config = dict(
    n_layer=9,
    d_model=256,
    n_head=4,
    n_kv_head=2,
    head_dim=32,
    d_mlp=1536,
    vocab_size=1417,
    activation='silu',
    norm='rmsnorm',
    norm_place='pre',
    norm_eps=1e-05,
    positions='rope',
    rope_base=500000.0,
    rope_fraction=1.0,
    qk_norm=False,
    attn_scale=0.177,
    bias='none',
    tie_embeddings=False,
    parallel_block=False,
    init='uniform',
    init_std_qkv=0.0455,
    init_std_o=0.0152,
    init_std_up=0.0455,
    init_std_down=0.00437,
    optimizer='muon_variant',
    lr=0.00587,
    lr_mult_o=1.5,
    beta1=0.9,
    lr_head=0.00549,
    grad_clip=1.0,
    warmup_steps=200,
    schedule='wsd',
    decay_fraction=0.658,
    decay_shape='linear',
    final_lr_fraction=0.0,
    batch_tokens=[32768, 65536, 131072, 262144],
    seq_len=256,
    doc_mask=True,
    train_tokens=404000000,
    steps=4557,
    dataset='wikipedia_en',
)
MLP neurons of a small language model. Each row is named by its layer, matrix (up: input weights; down: output weights) and neuron, and shows model dimensions 128-255. Each number is 128 + 32 x the weight over its row's rms, rounded and kept within 0 to 255. Numbers have three digits each.
A block is one neuron, or neurons of one layer that tend to fire together. After each block is what it responds to, as a language model described it from the Wikipedia text at the highest values.

L4.up1217:106159129106191130147194126041136146175162106164146130111121128100160164152128114067117129165136095130148126108162164149129121131105080143144191106166164127124082142090109141092147178163085165159161182160106153131146163152081058171091117121133120167146096133143213067123112144142193175151128167168151221102164135114106140109160081139158132108142128121119096185119132165233127168109166
L4.down1217:132163102106109091084106201138078084107086244187113177125161095106113108110161148149173083079104157101122131106088175120152162106126184112151159124104145144172135138107106104089125063147190130143167112143096155113117135107178113099097145136055055104179151164176105153150088061153072099115138101088161145135158129157144065179114126141122174074140121068103186144142161084142101084128135
Responds to: Number-word completions. Word-final pieces completing a spelled-out number or ordinal before a counted noun (F-our, se-ven, s-ix, th-ird), also two, 13, and -al/-ional endings.

L2.up42:088117080141135098103167132155159089079145164086138170140084157173161158142090189140070133158132128145162164121076098094131081166132114152122131126060127148143117083150132127157161114216130137118182132067124131126166191153139135148140104159159064119172081194113075126158117184118096067141115110116089153151133139094137128128110148080134112127100181134118172174101115101149127139104087
L2.down42:189178148135118137157092145088081162155125099195119155135135129091125130125158122132183113056109180105131128125175172150142163157105129118113098146138136149134198168113130090143057117070117069126102104135094155116119078073100100126134150117101143103116108074154169110137142109120150163145160144161184129140138157158145124118108069157129182162129119114103105072162126170123116115139170
L2.up589:129109184203124069134149140140107124130102150076162149144123146149092168134116099108177060112147055115204136150132148095138076142107121109130100073183158081074164196125134144159127142146104098093075156148179164131168079087149182083120129128095188150101103127109138129154159200138153055137204113109149165137137162140146095150138136135135174154151096174153129170094179120125196185138120
L2.down589:120098065029137208137142137123127086161171087121090132149094139149161101115175106121052133171098151162128133096115140147137162143138130147132139213136128116157110082139146141107148117113171147151127121093083006089116144139100129154128126142210082096123142120127130124129132058135121151185060150153132086114127110146125167093155109067158083117074168082118107102203150143151128048082151
L2.up834:127081169110132126099128132136132111115147149156131105072084171134143148118183098100157120110109118175150127093082128104144194134128136163128143083113067117123111176122146093153113122156164099052177118123139190143102147194144138158201161135188119143172113168133103106125166160171102087093182141107121125135145081121161117216109143102165138146140135101164185177128113115102150137159107
L2.down834:131096084201112108151166183170135181142126112141168136163143111159134103176073124129158119159154152136165075185184082194145112170101127112143109150127155154122123110127080108145161140149145162138121138153116081126163110036127115120046101111064136066092102100126136123124075115123126122155085093186131156084077122156124121091120120130108139103130143128070155111151084148156101106138140
L2.up1103:139160194164127089111125091113132108174118125147138207146056163156114141118123073122150091095178144152159128111104125120129150116095084117096140143133133104096192129083168128150126148126153118066139111118134159155175143134159075160140133150133101147110167231143095113126136107079191119113155116142145150140056166136098100058140190105144169164128188115156159115141044096156100172159126
L2.down1103:143108092129145155159123143081121136108167154121129098143190063069157097109123129100111147144110175102108126082177115128083085156155131130151086098137146157115154161183108114088160113120091100195112117166140080118109111108086175083133162167136187098142071057141182121150104156172077136151112149105050114119196108134170111203153111127154116140143078138113156160132184137091138118111083
Responds to: Mid-word fragments. Continuation pieces of common words split after a first letter or two, especially "ame" in same, also "ajor" (major), "amily" (family), "unn" (running).

L4.up50:137151122116169133104130143125123085122120113166118155159121129140100064142097093121183136107140113130163116101118144148146151135161080136149129134103166147167191036115188147117107116112138065128109166133099118135146074121118085096143102067145098205098127099118097144156125154165175147088112119095104140120120137133114094026127115091140082168133091096146170168085137099090141117141185
L4.down50:102118062146135101141159117137080180117122083127062134147123130098144137156180185161197149094117154142090106171105133101173108084110077131185139113159232106133134147050111184117174188126139212129160158145105155111174090101103124137098120145158083076194099131123126097069093131103101069124123102157140105101125119132136118121106153144060131136131196118118156129147129187133077106081131
Responds to: Word-final suffix pieces. Final suffix pieces that finish a word split into several tokens, such as -s, -es, -y, -ics, -ed (strateg-y, sacrific-es, statist-ics).

L3.up786:197107082168139089156170144151099057077106120162149079110108143094108115151118081157127101126111158143144172121136111163142060134170164161144137089103075110093195124052115116154102162103095089116142101173120089123149153118162122181151107149119114084109119195091142154114107129110129134070099094116167060162113111123105044181173096139114108065114085170167172195129185191157188100141156
L3.down786:113166167133139143154140143185131093143156099116075132148120124143105141151117196108142159131127143148124086150081144102093180137104082141123161173095139207128088111138140168086149129199148180108102140124158107126094127167132172108109172113162173172108097107110071161123154169065093026137141088131122194126128129117124180070025106080140167180142196134105082140126133123103157139147074
L3.up1034:114140123071114106179133121120125116204096183109141121186150140094107129105134087153182168095080111137165128142067120063107113177135069076133157146132126113119090122163063135145149141098118123102084135168138124076074172087194107155147136114116118149112151093146148126153100147155099126138176106083171125082172169161176121176118124160153069129171161087219110151136099120098176174080124
L3.down1034:136137156178183145130114109138177148073151087131097146098082099154165154102143144119065138132142141115126153094184079155157141075153128210097067126123159148114107123105179142102103117143143091103124068157080125173151127162109142097122117191124140131167159159124119067173129080151099100155103141164080133176074139120071096093121118063138140137098085142086135085158131104137083102152083
L3.up1399:133106139108128123152107132172150094120167123109095092080137142144088242113122131120142124124116095148118137109102171121178100120213101115129148139101124066072138146113137187159109101120105150082173114068113117139168168149085138161113159107115108140196153148084119114134180135177073130128105125134118113158115105096142178152121163120175146133167038102128133155097091073202078141103163
L3.down1399:094095119136150145133129112121114124085119075175136158146101124133091022150132138133119165113115154158103153142125125119138105155096108160107101109156160189200139131103109083129117141154079111144122124116096086148165137124175065110146135123077142135080132162130141161095124090093203123119103086119092108120152146184161112143159121089107130144087124132173144080222190173088143088179087
L3.up1515:103144141090168145190152056095170111076121093090094139186167119146184121136150131184125117114171114111138132164136123123087152153154080166143163118094208098135066166112161191079150083121103074085148111143061152128119143112170105082119151153046058141165078181166166127122171153133078054104069139115110129087117140088126127063142087135150104158089104108144116128113150136105071103138144
L3.down1515:161077162169117146088112183159100187167133160130145134128115109086140116110108151144087175118167159209134160139136102189166159114136221054126106100173098109091173029150112065138178142147190140126166146133148117120096107079139149164100119090184146138129087104127097113129044131147135190130115094179129168154120180136085118137107186152118123121172129129073153141172118115169153183134163
Responds to: Word-final plural suffixes. Mainly the plural "s" or "es" ending a noun after its stem, as in highlights, rights, links; also other mid-word pieces (ar, ed, iv).

L2.up232:172115144121129051108114116126070081079149148124153153078151115144153101166168162173094080123156125108118094136188161162138100122116138125160127090090109100117213124079115091082127148098128146146107136147171188101097154092099080160148158119119118092122125155151146161099102127169110188139165208154081095089101118146112138172103143087110099110138111134103189167086191074164166140129136
L2.down232:094101147115108170213109130143144174116126112140126133190149133179134074141171102126154178124134117149137146179074167134138127139136028128140142111108108111159048124082134154152121128132116105107135111100080123145197109126096192143133138125154074164114110144134060133138132157118141147110104117120110110152182122194152112150132137171150158162116136135107140130182129146153118178156089
L2.up313:179119160125129167172086144122143145091132187172140117103124117158065138138072150158078085141153169103223147196166132075085115104145129098181214133160096098100179098118141098121125155099193071131094135130115121082135095172137135162100124138157174130088121128145118117125183104155126144103157099090131154169129112137153101111144165118142127184129202119084150128126162138172156086161129
L2.down313:084178113142147080163143152122108112136137072101133113166105170089162105111133090092114137121141076153112142134075081191170157118106114148053053096081173130123060136158181178124144132189114173153128137155141088194126168055138140085134126156101120139129112120155094155129053134103116141113114204154128153052100116132134154096143097158123122132080053170144119153140128110133109106112165
L2.up1104:170144121115077136084210183146161096100157084150117151097121156156135190161117132123141074155104124184102126129094128134108082097157062151117181099135120049109145106155168099158118107129169133174160097123106088189119168125142113087070161149066121150164138072090082155162130137149125116149100154134123110060115209145170153179136128149127163151093186103137171141119151179107160106189163
L2.down1104:095130165118196115160115084061103152137125127139135097147148042096139060129144110126101232173115178080080156120118148146131123155104186116128128173098150166137116157116065147085117149126084130093096126154090144113133116141082142134149153127170134109079112189089139116110119103109145107117156095105114143182175065139098140127099154145097108157125078164121137147145155102129111196101095
L2.up1226:118174165090084153073081151153096036165104078168153162066097161136110116173110128124125095132167148164135127190152119126103089106095104070155107159126091128175119162121134088107091124144154103086154102131172184136124128118165101175153103082096104166176133123177118200117125165093131122160176173092113110046096150134127157183117190117147105079112101057161151115098147119092136109114111
L2.down1226:109114120151170167140148092120207077124138159140108113125138128132134140153100095190159179121080126128131073084104177104124131156088117134081129158112245186150150087107158127145091118141074160158088136115119124143169079105144161096109146145093139145110138177081134094106113087144133146106132086164088115160126122135119184104142065106142157227144116138171068177142123126124109197151113
Responds to: Fragment after initial letter. Word-internal piece right after a split-off first letter, mostly r/R or d/D, e.g. r+an (ran, range, Ranji), r+est(aurants), d+ist(inguished).

L3.up296:131081191137144128136122160107110195132083105115074153138116109183144067211148133097155116064161177091148113164066158135151126130115126111154151133125128140087069186134107178186129083157134144118112204124078099077122144126172078151209112088141122061165066115146150125145126198139128144081165119147180109135156103129104110090147136105173172106121116102134134111133076107135181104055130
L3.down296:128175107100142128107143105126131074111149158138118081102201152085140216092086115165090147158068081172142112120155123153107158114108156138108088118180121131120195132077116105090111092104133111117148095123138103113123055088140141148051171157090117134108227163100082138113123109115117143146094132128103203126123126093161136142182184174184101154089198170140123148115129088121131090146166
L3.up351:147112090147090136133137120146145129104116139104102083117126175139142162161063143154176129082127127140102167144122055158154134102070122092087156116093123149113101210151127158098144142185085150145097137130116113134135130129132047107190125137134118110133163174108107074128171118098074119175117123094124116182174121141099125090155127083134158141109174126092141119120122119133088179119059
L3.down351:098106188119133201074122118142158200147150108115140135125153093064181087119211087130088121146086112076107116113135149103112161141120114180096111165135093132140117065112097128136095162055168146159184147129125165127104087153111202127090102153138098103166089143185167153160086092149138138111162123140121129138085152165158144170146125122132116109137103109116110164140136157155138061141208
L3.up704:157100150154150090107162122109122146116068155188082166182158114070135150144069111178142092157132146119112131113151076103204094098072154140142155117139175107123138118103100137089100126195136131143166151205204098139123163127145110178160089101137146102209087158128148075124089089138129097099176111151128173126150121107135094115180115120155183155119150167118207087083105130126167127122110
L3.down704:049129147180124135122195156153132163130171131108120141110118151128121103105194117090137093119127131171137106107151185169119190153111147045144134042145124142129163128133182118111131147153156166129156131008085130083201169135123121103127182138044102089125162122103084170129094133165083186146129109122109194142120174141171089126137115099125124154159096144157133187128191091169131064147186
L3.up851:116117146118113154134177133127152138098174157162141131094114107177121189098121170062087138138095078093122120149131112176103135099062120138075101099144134098041126139091133167127117107194099136181124108044058157124140163120119122147083160178121148110133074146147071112136137141158145132202131111135114157132097136096092142159105115131174119134143101155170165190139116116152102117142124
L3.down851:139100133137130105108142104148104088174145136128092100140128102094171041114115156223148140098138100176143076104108089093133054148185115150121173153130136225157110116176143128099166236082099099078131102182127129098140046085131138111134102108092091139123133140108096175183125084060118149063117196157098105127137130164119157104133106092093100134113181103164072141105134137171146130146100
Responds to: Second piece of split words. Word-ending piece after an odd one-letter or short start of a common word, strongest for numbers like t-en, n-ine, s-ix, also c-ost, th-ough.